{"num_hidden_layers": 8, "hidden_size": 512, "num_attention_heads": 8, "num_key_value_heads": 8, "head_dim": 64, "intermediate_size": 2560, "vocab_size": 12892, "hidden_act": "tanh_gelu", "norm": "layernorm", "norm_place": "pre", "norm_eps": 1e-06, "positions": "learned", "qk_norm": false, "attn_scale": 0.125, "bias": "all", "tie_word_embeddings": true, "parallel_block": false, "init": "uniform", "init_std_qkv": 0.0343, "init_std_o": 0.0, "init_std_up": 0.0343, "init_std_down": 0.0, "optimizer": "muon_variant", "learning_rate": 0.0122, "lr_mult_o": 1.5, "lr_mult_down": 1.5, "beta1": 0.9, "lr_head": 0.00649, "max_grad_norm": 1.0, "warmup_steps": 200, "schedule": "wsd", "decay_fraction": 0.736, "decay_shape": "linear", "final_lr_fraction": 0.0, "batch_tokens": 131072, "max_seq_len": 512, "doc_mask": true, "train_tokens": 1279000000, "max_steps": 9758, "dataset": "wikipedia_en"}
MLP neurons of a small language model. Each row is named by its layer, matrix (up: input weights) and neuron, and shows model dimensions 320-415. Each number is 128 + 32 x the weight over its row's rms, rounded and kept within 0 to 255.
After each neuron's rows, "fires after" lists the tokens most often just before its 100 highest values on Wikipedia text that the model never trained on. A number after a token or word is its count.

L4.up956 [136 169 136 169  87 142 141 154  88 154 108 103 122 129  93 158 139 120 116 111 189 175 155  92 107  73  95 158 154 100 134  97 103 140  92 127 175 144 100 150 123 111  83 104 161 103 138 138  88 166 147 152 106 142 168 102 120 162 158 139 138 118 114  85 142  98  98  58 181 156 162 152 135 100 160 145 125 124 168 149  51 101 126 157 140  56 110 130  33 176 171 130 161 157  95 119]
fires after: "0" 15, "5" 15, "th" 10, "8" 9, "1" 7, "3" 6

L4.up2009 [107 209 146 155 139  87 194 138 144 182 144 129 122  81  71 194 100 160 105 134 126 147 123  98 120 133  57 174  92 156  94  57  85 122 150 160 110 123 171 137 171 187 115 124 111  77 120 133 157 189 152  90 134 100 131 135 169 138 140 163 126  94 124 112  98 106 144 121  89 184 129 156 123 117 114 131 148 118 137 123 121 103  95 140 129 112 138  58 115 175 128 141  73 136  80 161]
fires after: "2" 53, "1" 42

L4.up386 [151 158  97 145 122 151  90  82 122 121 110 157  99 145  84 135  82 132 162 160 121 178 123 107 110  86  63  94 117 141 128 124 109  73 159 139 152 128 101 170  93 162 121 162 146  87  89 106 117  99  80 135 118 174 168 133 133 108 165 120 149 151  68 103 106  91 149 169 126 139  77 117 165 147 120 151 185  96 123 128 129 175  97  85 170 119  82 151 150 173  74  78 118 192 120 104]
fires after: "9" 20, "8" 13, "4" 13, "6" 10, "7" 9, "3" 8

L4.up149 [131 175 121  84 137 176 133 107  76  72 116 128 157  94 125 149 148 172 133 104 142 109  98 106 147 123 101 120 174 115  96  79 151  57 116  91 125 129 152 142  98 179  66 101 137 132 128 179 125 156 162 135 124 137 132 180  58 123 155  80 137 117  73 119 119 114  76 146 123 164 104 133 125 154 111 144 148 167 107 120  95 179 214 107 151 169  76  72 104 158 108 138 134 158 155 197]
fires after: "–" 71, "-" 14, "0" 7, "9" 5

L4.up2099 [131 129  85  95 162  97 174 140 134 156 126  75 171 135 148 121 172  71 116 165 118 145 132 176  72 119 148 184 155 200  99 102  75 101 104 200 156  96  62 153 162  83  99 179 132 113 149  75  92 138 112 151 108 108 124  68 195 112 187 174 108  84  54 112 103 168 108 144  88 119 122 157 110 195 187 139 132 145 135 109 169 172 135  81 125 126  78  82 174  97 130 119 118 115 151 141]
fires after: "." 21, "0" 18, ":" 18, "1" 11, "," 8

L4.up1737 [175 102 121 160 135 112 196 123 118 123  84 134 106 135 146 228 126 135  85 155  95 128 144 124 156 134 118  73  87 101 147  77 150 124  74 127 124 157 169 161 156  48 106 115  92 155 155  90 189 119 111 132  70 147 138 131 123 135 108 129 153 112 153 192 144  96 157 112  99 128 130 105  36 100 135 179  98 114 159 124 128 147 131 181 171 116 164  87 146 127 151 162 177 147 111 150]
fires after: " " 43, " more" 9, " |" 8

L4.up891 [145 152 169 187 103 149 136 157  90 129 171 122 151  51 125  96 180 138  87  77 136 120 160  76 140  84 158 149  83 128 152 126 165 140 149  77 142 103 171 121 164 166  76 113 141 124 127  98 124 128  99  80 148 126 101 176 130 161 133 137  95 133  96  90  76 126  79 151 126 138 158 163 126 116 114 109 152 171  74 107 167 135  79 108 113 112 162  96  91  80 184 160 133 163 171 155]
fires after: "0" 49, "9" 40, "i" 4, " the" 4

L4.up417 [119 157 102 136 129 162 122 130 119 129 159 151 137  69 154 134 127 133 117  80 129  99 193 152 141 132 104  91 146 112 102 100 147 138 155 169 138 107  86 127 164 160 116 116 117 119 114 145  83 158 116  98 133 127 142 146 128 139  94 175 121 117 123 119 144 101 159 105 188 131 149 111 171 125 130 116 143  72  95 140 175 171 196 105  96 131 141 130 160 107 142 142 106 131 117 112]
fires after: "0" 91

L4.up1063 [152  80  83  97 154 119 133 180  77 130  81 146  96 144 174 159 137 132 132 106 138 160 118 145 118 127 134 117 141 155 147 116  88 151 131 122  89 151  60 150 104  77 103 139 225 126 102 170 137 155  99 139  99  86 149  94 123 153 116 154 113 171 112 135 122 137  87 145 153 132 135 210 134 126  99 131 143  86 174 119 170 102 148 193 109 108 114 157 124 156  82 124  99 145 165 150]
fires after: " " 75, "–" 5, " S" 4

L4.up768 [ 69 145 123  61  77  95  88 144  95 170 169 103 124 154  96 134 125 131  63 156 138 122  94 138 130 108 111 179 103 101  92 121 147 161 152 179  82 135 132 144 150 142 116  77 127 178 119 127  93 119  87 139 107 127 132 120 133 142 140 127 108  65  54 168  60 115  91 125  94 118 111 129 147 163 147 152 116 159 132  82  97  92 108 136 180 118 107 192 105  92 124 150  98 120  78 128]
fires after: "1" 29, "." 11, "3" 10, "," 6

L4.up2338 [ 94 164 101  94  74 136  80 129 138 168 134 136 132 135 120 144 118 125 159  85 143 149  91 115 148 151  90 181 146 102 147  97 133 124 116 202 114 172 128  51 145 156 133 106  84 115 170 177 187  98 129 139 116 144 137 186 135 126 123 101 161 148  77 125  79 114 158 167 105 208 177 113 123 127 127 115 171 133 148  60 109 123 159 121  69 124 147 122 116 144 143 129 145 119 138 128]
fires after: "9" 42, "-" 10, " B" 8, " " 4, "," 4, "o" 4

L4.up1143 [ 75 149 139  75  92 133 157 122 186 102 149 146 122 138 154 186  89 113  79 105 156 180 151  79  99 142 149  71  42 160 169 127  62 151 138 143  99 147  41  74 150 119 131 139 160 144  66 160  98 205  90 121  77  93 135 110 139  76 114 138 162 152 113 101 143  92 131 130 190 146 139 179 121 194  73 113 134 127  93 153 103 104 113 171 109 108 120 127 145 133  90 108 111 140 140 177]
fires after: " |" 48, " " 12, "(s" 5

L4.up283 [149 125 133 168 138 139  55  81 149 122 169 172  81  84  96 183 138 111 151 179 143 157 137 220 154 136 114 150 145 151 110  93  95 112 130 175 142  58 141 147 127 179 129 133 195 119 119 195 117 123 117  99  58 114 130 153 127 108 166 178  87 167 150 107 169 164 129 116  74 177  85 143 131 175 121 118 102 128 141 174  81 176  79  77 131 136 117  56  90 106 138 105 145 133 146 141]
fires after: "1" 50, "0" 27, "8" 6, "2" 4, "4" 4

L4.up679 [153 167 128 103 100 112  98 147 149 139 135 156 128 191 190 135 147 164 117 118  72 110  97  71 102 124 133 132 145  84 121 129  79 103  84 131  64 109 129 115 144 159 108 159 139 114 152 121  36 209 134 103 168 152 135 131 160 135 112 181 118 118 127  85 166  90 101  99  62  67 107 163 156 110 106 113 210  77 117 129 153 146  94 125 113 141 111  65 106 103 149 143  71 124 138 146]
fires after: "1" 55, "2" 4

L4.up392 [123 135  99 101 103 106 173 116 104  93 125  96 128 140  68 107 156 136  73 205 124 202 107 101 113 105 150 158 118 104 118 106 155 126 198 101 103  90  76 117 156  78 124 105 119 108 105 160  74 106 123 177 108 135  70 136 104 140 101 123 133  92 134 157  49 132  90 113 162 108 116 189 145 125  58 105 169  62  73 119 143 112 113 146 111 155 153  59 109 168 168 179 100 159  74 128]
fires after: "\n" 31, ".\n\n" 28, "\n\n" 9

L4.up280 [107 130 131 126  97 113 144 107  96 185 131 126 131 127 163  88 141  94 167 138 151 125 138 129 147 117 114 122  64 129 113  80 121 180 108  81 152  88  89 123 107 180 122 143 121 157 110 157  82  95 167 117 129  87 175 129 116 104 152 176 170 112 111 132 126 136 119 153 114 134 153 115 149 120 117 173 197 135  88 149 153 103 114 124 141 123 114 163 129 164  49  66  96 176 128 130]
fires after: "1" 39, "–" 16, " to" 12, "0" 7, "9" 6, "2" 5

L4.up1591 [ 64 124 136  51 205 139 119 157 143 231 155 159 190 147 147  82  81 159 138  93 146 117 117 150 148 149 150 132 101 100 118 131  95 148 137  91 138 126 166 123 121 121 129 181  96 130  68 153 100 105 145 150 153 119 144 128 145 121 101 100 124 154 106  99 125  84  71 131 138 152 122 150 148 191 105 179 161 108 141 138 145  52 108 142 118 135  92 121 128 146 135 139 132  97  83 107]
fires after: " " 53, "0" 11

L4.up1193 [169 160 122 151  72 130 167 171  97  83 188 139 146 115 157 172 102  88 154 122 179 110 126 138 142 157 174 127 145 171  92 168 131 137 127  75 122 130 116  71 130 124 198 127 191 138 104 101 127  98  96 141  85 124  81 112 129 114  93 162 167 161 117 110 100 102 109 144 162  55 144 167 197 188 168 126 110 146 123  73 124 157 154 157 110 117  90 180 110 125 198  85  95 170 155 123]
fires after: "," 39, " " 21, "2" 12, "1" 6

L4.up1620 [131 163  96 125 153 136 109  95 114 110 114 113 114 162 205 139 143 111 119 113 101 159 149  77 104 122 106 117 111 109 120 122 111 140  85 116  87 155 143 153 151  89 140 142 108 100  87 175 122 158 185 158 117  85 118 110 102 109 111 106 100  97 163  93  72 120  96 104 133 116 138 144  98 100 121 150 138 118 108  73 140 142  85 201 132 135 160  90  89 154 126 120 123 119 121 119]
fires after: " of" 25, "\n" 18, "." 15, "'\n" 5

L4.up2279 [ 89 164 109 120 128 143 146 130 138 124  73 130 201 133 115  50 114 181 190 163  90  95 173 129 146 114 111 133 119 103 128 147  41 142 123 160 161  92  88 129 105 150 126  59 156 146 113 174 123 148 134  50 129 120 116 130 165 159 109 156 145 125  71 194 109 171 125 188 130 162 104 110 130 119 148 191  94 169  91 142  98  22 132 157 130 117 132 106  95  76  98 166 136 159 102 124]
fires after: " |" 39, " " 17, "3" 9, "2" 9, "4" 8, "W" 5

L4.up913 [114 148 138 156 103 160  92 129 116 161 116 159  92 123 169 177 139 145 133 150 143 141 108  64 137 130 189 167 167 118 113 108 137 114 144 171 109 131 133 145 118 106 208 133 141 166 169 122 102 114  93 151  83 182 153 171 139 116 142 151 162  89 144 130 169 177 187 160  56 212 139 103 210 189  85 153 137 115 128 141 107 180 116  97 122 135 117 111 106 178  78  62 121  95 150 119]
fires after: "3" 18, "0" 12, "2" 11, "6" 11, "8" 10, "1" 9

L4.up1789 [142  95  70 105 140 116 142 189 116 115 165 142 133 131 116 111 150 103 103 109 125 165 154 129 118  86 155 147 160  88 119  93 123 118 144 135 109  71 122 178 162 114 117  78  72 131 116 109 145  87 176 137 146 163 162 111 222 141 107 168  75 121 125 112 141 110 139 119  82 112 190 117  83 140 100  85 101 109 118 118 130 107 132 101 151 117 122 212 131 135 144 120  89  75 106 145]
fires after: " |" 27, " /" 14, ";" 13, ":" 5, " and" 4

L4.up1013 [164 103 141 176 139 201 106 104  93 126  83 161 161 139 180 138 109 165 157 151 168 129 145 131  96 160  73 101 117 122  68 105 117  89  83 124 126 155 151 114 107 138 125 149 109 115 194 162 141 101 130 153 134 105 139 108 110 178 159  75 192 123 121 138 144  65 113 141 141 152 136 188 107 159 148  70 157 122 111 124 131 160 143 157 131  64 142 142 137  99 149  95 184 117  68 160]
fires after: " |" 44, " in" 12, " a" 7, " In" 6, "," 4, ";" 4

L4.up2012 [184 139 123  64 134  92 133  91 137 179 143 111 160  75 168  85 141 102 135 121 198 106 128 117  62 146 177 145 141 135 130 151 110 106 137 108 129 111 121 107 116 139 144 101 118 134 107 180 115 112 100 154  89 110 226 121 143 144 144 174 101 144 131 129  74 155 163 112 133 157 123 104 133 145 104 166 132  73  92 102 123 120 113  50 119 116  94 189 123 148 110 143  91 144  54 163]
fires after: "2" 42, "4" 9, "7" 7, "6" 4, "5" 4, "1" 4

L4.up1987 [112 165 126 123  91 131 122 141  84 112 189  92 128 107 158 127  77 147  89 127 148 132  92 191  84  80  49 139  71 104 122 118 105 107 130  99 134 119 135 147 132 163  90 160 177 123 168 141 132 100 160 112 126  93 116 159 133 167 114 173 150 154  50 196 113 182 106 116 140 125 142 143 172 136 143 128 149 150 125  96 146  96 103 120 132 131 130 131 116 146 173  80  65 201 137 123]
fires after: "0" 19, "3" 15, "1" 14, "2" 12, "5" 9, ":" 8

L4.up2416 [ 84 124  85  96  76 122 112 126 172 117 150 108 169 144 101  96 124  20 105 134 137  99 145 119  64 165  88 124 102 132 138 134  23 103 124 141 116 189 135 158 122 151 103 155  65 140  98 117 155  96 124  81 164 117 140 140 204 112 142 153 108 130 129 153 116 125 101 106 115  78  83 112 134 165 121 135 101 125 118 181 179 145 104 120  90  85  95 138  89 152 114 111 110 119 102 152]
fires after: " |" 31, "|" 10, "." 8, " -" 4, ":" 4, " Pop" 4

L4.up2087 [ 96 127 131 107 222 149 131 114  75 102 161 104  83 103 155 154 154 111 142 113 108 121 120  97 124 170 119 184 181  85  50 157 122 139 140 111 151 102 149 141  87 145 165 194 108  58 123 179 154  95 105 125  93 148 128 156  70 111 148 174 106 125 103 119 154 134 169 126 104 159  72 102 141 103 122 144 153  80 156  98  79 168 111 118 110 183 125 132  70 206 145 176  98 151 154 106]
fires after: "1" 22, "2" 13, "0" 13, "3" 10, "9" 9

L4.up2198 [162 146  96 147 149 166  86  84  67 148 103 137 169 133 145 131 137 130 113  64  92 188 155 118 121 215 108 140  98  93 137 140 114 106 175 154 130  75 186 141 168 196 144 151 101 126 100 135  89 102 136 117 114 141  86 123 127 150 142 190 135 160 159 136 137 156 122 154  66 153 116 118 159  83 124 157 148 106 107 139 148 199 143 103 153 188 138  79  75  62 114 153 166 160 115 163]
fires after: "0" 34, "3" 21, "2" 13, "5" 7, "4" 6

L4.up181 [119 136 128 104 128  86 205 126 124 118 164 153  82 128 110 153 167 202 116 131 123  93  84 169 103 155 153 148 196  81  95  89 132 105  71  96 146 145 112 146 107 127 109 157 134 151  93  99 130 119 110 162  86 124 116 104 121 134  84  38  99 110 168  99 154 181 109 176 208 131 115 142  79 138  70 143  61 116  88 160 108 162 149 138 128  93 121 135 143 111 168 115 124 132 108 125]
fires after: " " 38, " on" 19, "On" 7, " April" 6, " –" 4, " /" 4

L4.up1862 [140 115 150 148 119 128  96 155 129 137 102 130 152  76 193 103 137 124 128 142 103 136  90 135 118 131 117 109 114 125 164 131 152 170  91 110 177  81  40 164 145  62 152 191  52  80 153 125 164 121 154 143 134 129 134  73  80 155 129  84 148 108 144 128 133 191 121 165 136 181 126 102 153 138 206 139 151 114 145 120 123 115 126  82 116 102 134 147 112  66  96 117 110  61 133 128]
fires after: " " 33, "1" 19, "3" 12, "2" 11, " No" 9

L4.up2102 [165 151 134 103  80  70 144 120 178 116 131 114 138 113 145 122  43 135  98 102 117 100 145  79 135  84 122 163 138 120 125 185  92 101 138  70 141 138 115 157 109 102 162 182 105  95 130  95  96 149 131 150  94 142 160 128 126 101  99 107 128 172 244 131  91 174 148 167 112  82 140 108 124 170 149 162 111 115 144 161 134 160 155  87 133 118 143  94  75  91 120 117 160 159 164 165]
fires after: " " 49, "S" 7, " |" 4

L4.up2128 [ 75 109 110 118 109  93  94 119 160 202  71  98 148 123 155 140  73  83 137 144 117 119  83  86 135 178  84 143 129 158 108 207  88  93 123 127 169 135 183 206 113 198 187 147 109 133 102 160 106 200 136 154  78 125 128 185 138 166  84  70  96 150 151  76 188  78 123 146 127 171 140 159 145 124 129 114 113 137  82 113 134  93 114  77 102 112  78 171 125 101 124 180 154 140  96 126]
fires after: " " 36, "1" 15, "." 7, "0" 6, " |" 5

L4.up2478 [ 74  91 151  90 150 173 199 221 132 167 102  71 164 122 101 129 207  37 111 175 180 154 170 151 144  57 119 162 164  94  84 127 193 116  99 120 154 167 117  87  96  93 148 142 138  57  89 133 129 164  82 112 181  56 139 145 124 116 153 141 115  65  70 166 141 167  84 104 110 169 157 135 152 133 121 152 183 112  92 178 132 110 141 148  92  93  78 101  99  74 164  88 154 124 141 107]
fires after: "2" 28, "1" 22, " " 8, "-p" 6, "|" 5, "9" 4

L4.up2280 [ 67 135 134  76 113  33 108 163 153 182  94 104 199  95 139 141 204  99 100 135 136  70 136 132 138 195 124  78 136 126 150 139 156 110 158 105 141 140  95 147 156 158 131 174  76 168 162 161 144 143 148 139  69 105 160 124 115  94  95 129 159 129 167 199  64 105 168 152 191 166 151 170 113 167 150  96 106  94 101 141 144 127 105 100  88 101 114 169  92 127 107  80 165  84 136 129]
fires after: " " 49, " |" 19

L4.up2358 [113 179  63 108 185 124 187 134 188 152 124  95 102  88 108 144 155 166  84 141 110 129  89 156 106 160 134  82  79 158 131 128  84 137 151  94 104 116 116 129 178 112 145 194 102 113 133 155 133 155 155 137 158 176 139 110  48 121 124 127 164  99 126 175 118 147 103 100 143 116 105 140 156 117 146 123 165 171 105 125 163 191 100 163 106 205  95  75  95 106 114 154 113 106 109 172]
fires after: " " 33, " −" 14, "2" 6, "1" 5, " lit" 4

L4.up2215 [170 155 101 165 158 128 106 103 188 168 146 125  93  69 139 154 163 167 135 127 164  92 124 176  91 114 158  71  79 109 125  89 118  70 174 116  63 117 147 192 145 156 123  96 119  77 116  69 149 165 166 117 136  91 185 137 126 138  79 142 123 156 101 102 145 104 136 143 147 117 182 118 110 170 126  42 163 114  78  84 192 131 185 106 130 131 163 151 161 132 105  54 127  69 141 170]
fires after: "9" 42, "8" 9, "1" 8, "0" 6, "7" 4, "5" 4

L4.up1691 [141 170 123 113 157 202  93  96  97 132 136 127 160 151 132  65  97 169  98 175 149 121 139 135 205  89 130  73 112 137  94 110  71  92 117 169  99 132 129  96 120  99 137 144 126 169 106 117  95 108 144 117 116 122 119 166 167 174 227 149 127 154 124 130  82 101 143 106  93 120 105 147 116 187  91 169 128 116 113 106 108 132  88 169  94 125  80 145  51 146 123 153  80 141 130 130]
fires after: "." 39, "6" 8, "5" 8, "2" 5, "," 4, "8" 4

L4.up2054 [ 99 121 148 114 155 143 103  70 131  93 141 124 139  87 137 127  76 179 125 159 144  96 115 141 141 123 119 109 117 127 109  91 111 161 137 114 127 135 116 120 128 123 155 138 107 164  69 112 154 107 125 122  46 125 101  88 123  71 176 118 138  87 169  89 146 102 122 175  90 147  87  83 163 162 139 177 202 107 158 140 101 173 130  82 164 126 150 166 130 177 144  28 132 125  42 112]
fires after: ":" 30, "," 14, "9" 11, "2" 11, "3" 8, "1" 4

L4.up429 [160 172  98 138 147 139 112 135  88 128  91 106 126  96 122 150 175 136 113 125 113  69 152 144 161 150 140  88  99 139 144  36 134 161 111 154 143 152 138 110 211 131  48 197  94  94  80 117 149 205 102 190 234 115 147  99 105 131 183  89  93  97  65 148 142 126  79 123 167 184 101 143 141 156  93 159 103 159 114 171 120 126 163 120 156 115 105 160 129  66 132 155 111 135 117 132]
fires after: " |" 51, "–" 8

L4.up1451 [ 85  61 140  88 175 130 131 108 115 175 101 133 120 159 131 125  72 190 149  68 143 150 167 148 151 122 105 142 175  96 105  94 129  75 190 138 119  71 126 157 129 146 130 149 102 138 156 116 188 173 101 121  77 179 183 153 157 106  82 149 124 143 152 117 117 175 140 116 165 114 152 166 136  95 125 119 158 101 178  86  84  98  83 174  81  77 124 162  70 163 144  89 124 153 167 184]
fires after: "9" 21, "1" 18, " " 17, " S" 8, " s" 4, " |" 4

L4.up460 [101  98 123 162 137  76 123 134 181 178  89  44 137 146  75 107 151 107 125  84 139 122 139 114 153 133 106 124  89 113 166 150 141 175 147 102 159 162 124 141 152 147 152 146 161  73 118 112  90 138 141 106 133  99 152  95 171 170 167 113 189 151  73 146  73 142 108 150 141 141 152 138 166 162 161 119 129 104 102 158 130 114 117 128 120 152 122 156  70 177 131 146 151 128 138 164]
fires after: "2" 59

L4.up2184 [127 106 129 115  98 132 129  80  79 146 173 187  98 115 134 146 132  76 106 111 112 143 144 133  89 110 102  91  97 126 141 117 116 144 126 100 136 101  99  81 174 194 120  99 166 125 109 148 167 156 154  79 142  40  87 108 149 127 124  80 173 118 123 152 144 111 152 147 121 129 158 154 139 161 137 100 178  90  67 120 127 141  83 126 119 121 128 115 116 148 124 154 135 214 156 124]
fires after: "0" 50, "1" 24, "2" 17, "3" 6

L4.up972 [159 153 156 127 145  43 160  81 143 154 124  84 103 113 140 146 135 176 212 131  85 187 169 188 124 135 113  62 132 168 131 123 100 160 141 140 131 108 176  84 160 154 187 198 125 156  62 120  92 126 131 171 130  77 149 162 116 118 138 117  80 126  40 177 128 131 113 173 164 144  97  82 103 120 134 115 135 103  66 120 181 152 189 117  86 130 122 147 126 151 103 111  79  85 160 114]
fires after: "0" 15, "3" 14, "7" 9, "5" 7, "2" 7, "8" 7

L4.up92 [155 121 141 165  79  86 105 133 100  54 172 120  95 136 110  86  98 183 178 101 143 141  89 119 148 146 111 116 115  99  91  52  78  98 124 147 194 144 203 143  86  66 117 126  92 117 126 113 142  87 125 100 116 105  98 161 102 200 160  97 161 120 117 184 113 164 102 106 113 118 103  62 170  75 118  96 155 159 145 127 127 145 107 108  95 110 164 165  94 146 180 127 104 153 179  93]
fires after: "0" 24, "6" 8, "5" 8, "8" 7, "4" 6, "1" 6

L4.up1633 [ 99  89 128 159 196  76 130 101  80 109 104 111 194 121 156  97 105  80 124 139 122 168 147  85 132 145 102  84 123 108 103  89 185  93 110 166 133 113 143 159 116 111 166 108 128 127 132  99 155 124 100  86 147 182 116 161 133 104 195 108 135 110 155 103 190 133 115 148 141 153 121  92 110 128 138 124 153 115 156 143 114 175 160 109 101 123  61 137 136 117  77  81 144 122 108 117]
fires after: "|" 30, " |" 20, "," 18, " |\n" 9

L4.up2031 [145 119 180  99 117 137 136 145 144  87 131 156 119 128  95 153 155 125  99 157  90 130 147 115 163 121 122 130  84 122  87 104  96 110 132  90  79 127 141 160 162 204  90 219 100  95  87  87 154 138 149 112 173  67  89  93 109 110 115 214 114 178 107 128 118 103 102 116 139  94  90 140 176 117  93 171  82 131 136 137 112 130 120 130 104 149  54 103 114 134 140  86 106 121  83 142]
fires after: " " 58, " (" 6, " =\n\n" 5, "\n" 4, "–" 4

L4.up967 [146 150 137 128 150 121 113 149 184 136 203 192 107 132 110 145 122 156 132 177 109 109 139 123 127 165 151 175 164 171 124 151 133 120 156 140 141 169 128 140 116 167 132 126 126 187 108 224 114 130 118  83 103 139 192  77  97 178 158 173 118 123 119 140  58 143 192 129  91 149 133 133 136 143 152 168 203 111 187 130  53 108 120  64  87 147 154 163 124  98  88 113 103 115 123 141]
fires after: " " 54

L4.up1923 [186 110  90 145 152  64 156  89 100 135 102 122 141 101 169 141 126 104 106 122 149 104 168 196 129 140  98 177 114 215 166 133 147 114  73 159  88 135 124 132 101 148  96 128 156 113  60 151 157 146 155 124 174 130 110 129  78 140  87 132 105 116 114 105 123 144 119 124 124 132 100 208 129 172 121  95 154 170 172 159 131 178 162 159 124 155 136 154 119 106  72 210  97 166 104 121]
fires after: " " 46, "–" 19, "-" 15, " (" 11, "0" 5

L4.up1846 [105 189 136 129 110  96  86  96  98  73  95 143 129 131 168 128 105 100 158 144 142 119 164 108  97 109 127 151 136 141 142  31 116 101 126 111  97 121 134 210 129 157 153 111 183 163 108  91 109 111  94 133 136  95 114 138 134  88 117 158  84 137 157 155 191 172 141 108 107 137 125 186  68 137 127 121 148 110  91 132 157 130 110 176 126  92 130 120 136 106 131  79 128 110 149 187]
fires after: " |" 40, "0" 14, "," 4, "|" 4

L4.up2485 [158 148 114 123 174 117 175 129 177 185  96 144 171 113 166 143 165 167 129  92  80 148 101 124 125 119 130 158 128 148 145 157  99 116 198 161 189 155 109 119 136 136 122 128 107 171 135  88 132 118 105  93 149 184 192 158  85 109 134 142  83 133 118 129 117 108 141 143 112 119 103 153 119 107 105 122 154 189  87 107 136 126  81 159  78 110  78 112 107 159 170  19 213 154 184 128]
fires after: " " 44, "0" 14, " H" 7, "′" 6, " |" 6

L4.up639 [115 172 123 150 111 124 138 180 129 150 148 134 183 120 158  84 164 113 143 155 136  94 117  99 115  89 112  79 134 166 108 124 114  84  91 125 120 142 106 128 106  94 168 113 182 194 155 101 134 148 165 127 123 109 129 208 121 140 165 171 108 153 134 121 145 123 170 106 154 110 196 123 108  80  82 118 114 116 105 181 115 169  80 110 135 149  84 150 162 126  94 124 157 147 177 151]
fires after: "," 36, "4" 8, "6" 8, "2" 7, "9" 4, " " 4

L4.up1170 [132 121 112 158 130 179  96 187 123  86  80 117  80 157  83 151 119 158  75 102  97 142 144 101 119  93 143 119 153 154 174 139 133  91 146 132 124 110 101 127 193 135 114 114  79  97 132  83 208 118 101 123 170 152 174 135 124 149 131 149 153 142 160 146 135 136 131 121 168 113  92 148 144 171  79 136  76 165  92  79 105 145 146 105 124 104 129  97 149  73 135 128 136 164  92 112]
fires after: " " 56, "–" 7, "-" 5, " (" 4

L4.up2357 [150 164  94 123  67 219 120 107 136 150 115 100 140 117 101 197  67 135  88 129  88 162 149 152 167 175  91  91 108 107 107 133 160  74 109 152 107  71 133 128 105 124 115 103 110 157  84 194 161 113 121 144  66 128 116 125 138 151 123 164 127 166 200 133  94 123 146 148 140 193 153 137  29 131 118 151 161 128 146 124  69  30 159 136 193 172 129 187 134 105  87 108  78 115 136  99]
fires after: " |" 30, " " 23, " (" 6, "0" 6, " Hot" 4, "," 4

L4.up982 [172 255 108  89  93 148 140 175  98 139 113 147 117 165 102 105  95  94 158 124 156  83 114 128 130 142  87 104 138 102 120 101 140 173  69 100 144  85 143 157 162 102 122 114  94  67 115 153 111  88 143  67 100 151  98 137 117  75 118  73 108 130 162 161 122 149  99 120 146 169 112 112 132 125  70 129 154 101 114 136  80 147 165 108  92 141 139 163 148 154 150  80 117 129 140 112]
fires after: " " 45, "–" 15, "-" 9

L4.up1209 [151 197 101 112 129 163 165  96 108 168 135 147  87 169 123 120  70 154 133 165 123 141  95  86 124  98 105 137 170 154 129 136 156 144 151 151 117 121 130  99 133 168 121 122 158 141 128 111  47 195 109 143 123 119 170  82 136 173 104 160  97 113 142 144 116 124 154  90 129  84 140  93 176  81 117 127 164 139 163 132 162 148 175 119 138 127 104 176  99 111  45 168 103  86 172 137]
fires after: " " 43, "2" 11, " for" 10, " a" 5

L4.up341 [159 141 110 198  48  88 120 166 100  99 114 104  98 180  63 119 167 213 112 147 110 141 164 127 128 156 137 189 154 110 170 121 165 114  99  95 111 131 119 137 167 123 151 156 113 122 157  35 105 140 113 129 150 163 110 147  98 122 146 181 148  95 124 179  59  54  92 155 141 133 104 143 158 129 165 141  99 164 134 152 133 126 108 107  88 160 118 193 126 152 173 118 142 143 152 116]
fires after: "1" 66, "." 4

L4.up1079 [106 133 128 100  22 145 175  83 130  84 142  75 174  99 161 110 124  84 143 149 151 126 157  64 173 115 159  91 137  72 116 137 145 161  78 132  76 106  89 102  92 157 172 154 157  80 109 104  92 148  85 162 141 158 127 157 115 153 120 156 127 170 108 156 132  89 128 199 108 106 137 109 115 126 126 170 107 150 152 110 115 173 214  92 148 125 159 178  95  78 134 127  67 133 105 140]
fires after: "1" 33, "2" 24, " " 12, "3" 10, ";" 4, "'\n" 4

L4.up1950 [137 113  64 181 121 134 138 142 160 107  77 183 107 152 179 130 143  81 111  89 112 118  81 136  79 119 106 119 105  70 176  72 115 128  43  82 132 140 111 153 112 133 104  57  17 109 135 174 141 169 107 119  61  91 115 153 158 141 118  92 138 155 137 118 141  96  83 130 142 138 160 139 128 102 159 153  73 195 107 114 154 126 107  96 119 126 126 163 111 189 128 118  96 133 138  58]
fires after: " |" 70, " " 8

L4.up587 [123 109 162 162  88 141 130 109  76 106 125 141 180 131 150  96  95 108 142 155 120 120 108 101 128 127 149  86  60  40 125  11 140 135 117 161 115 156 128 109 140  97 132  81  75 107 120 118  82 144  76 122 147  81 159 129 154 145 149 173 152  35 190 185 155 169 139 127 115 130 171 123 106  88 158 153 194 162 139  90 149 163  85 173 166 108 181  70 154 130 110 100 170 136 147 151]
fires after: "," 39, "0" 11, "5" 7, "1" 5, "6" 4, "4" 4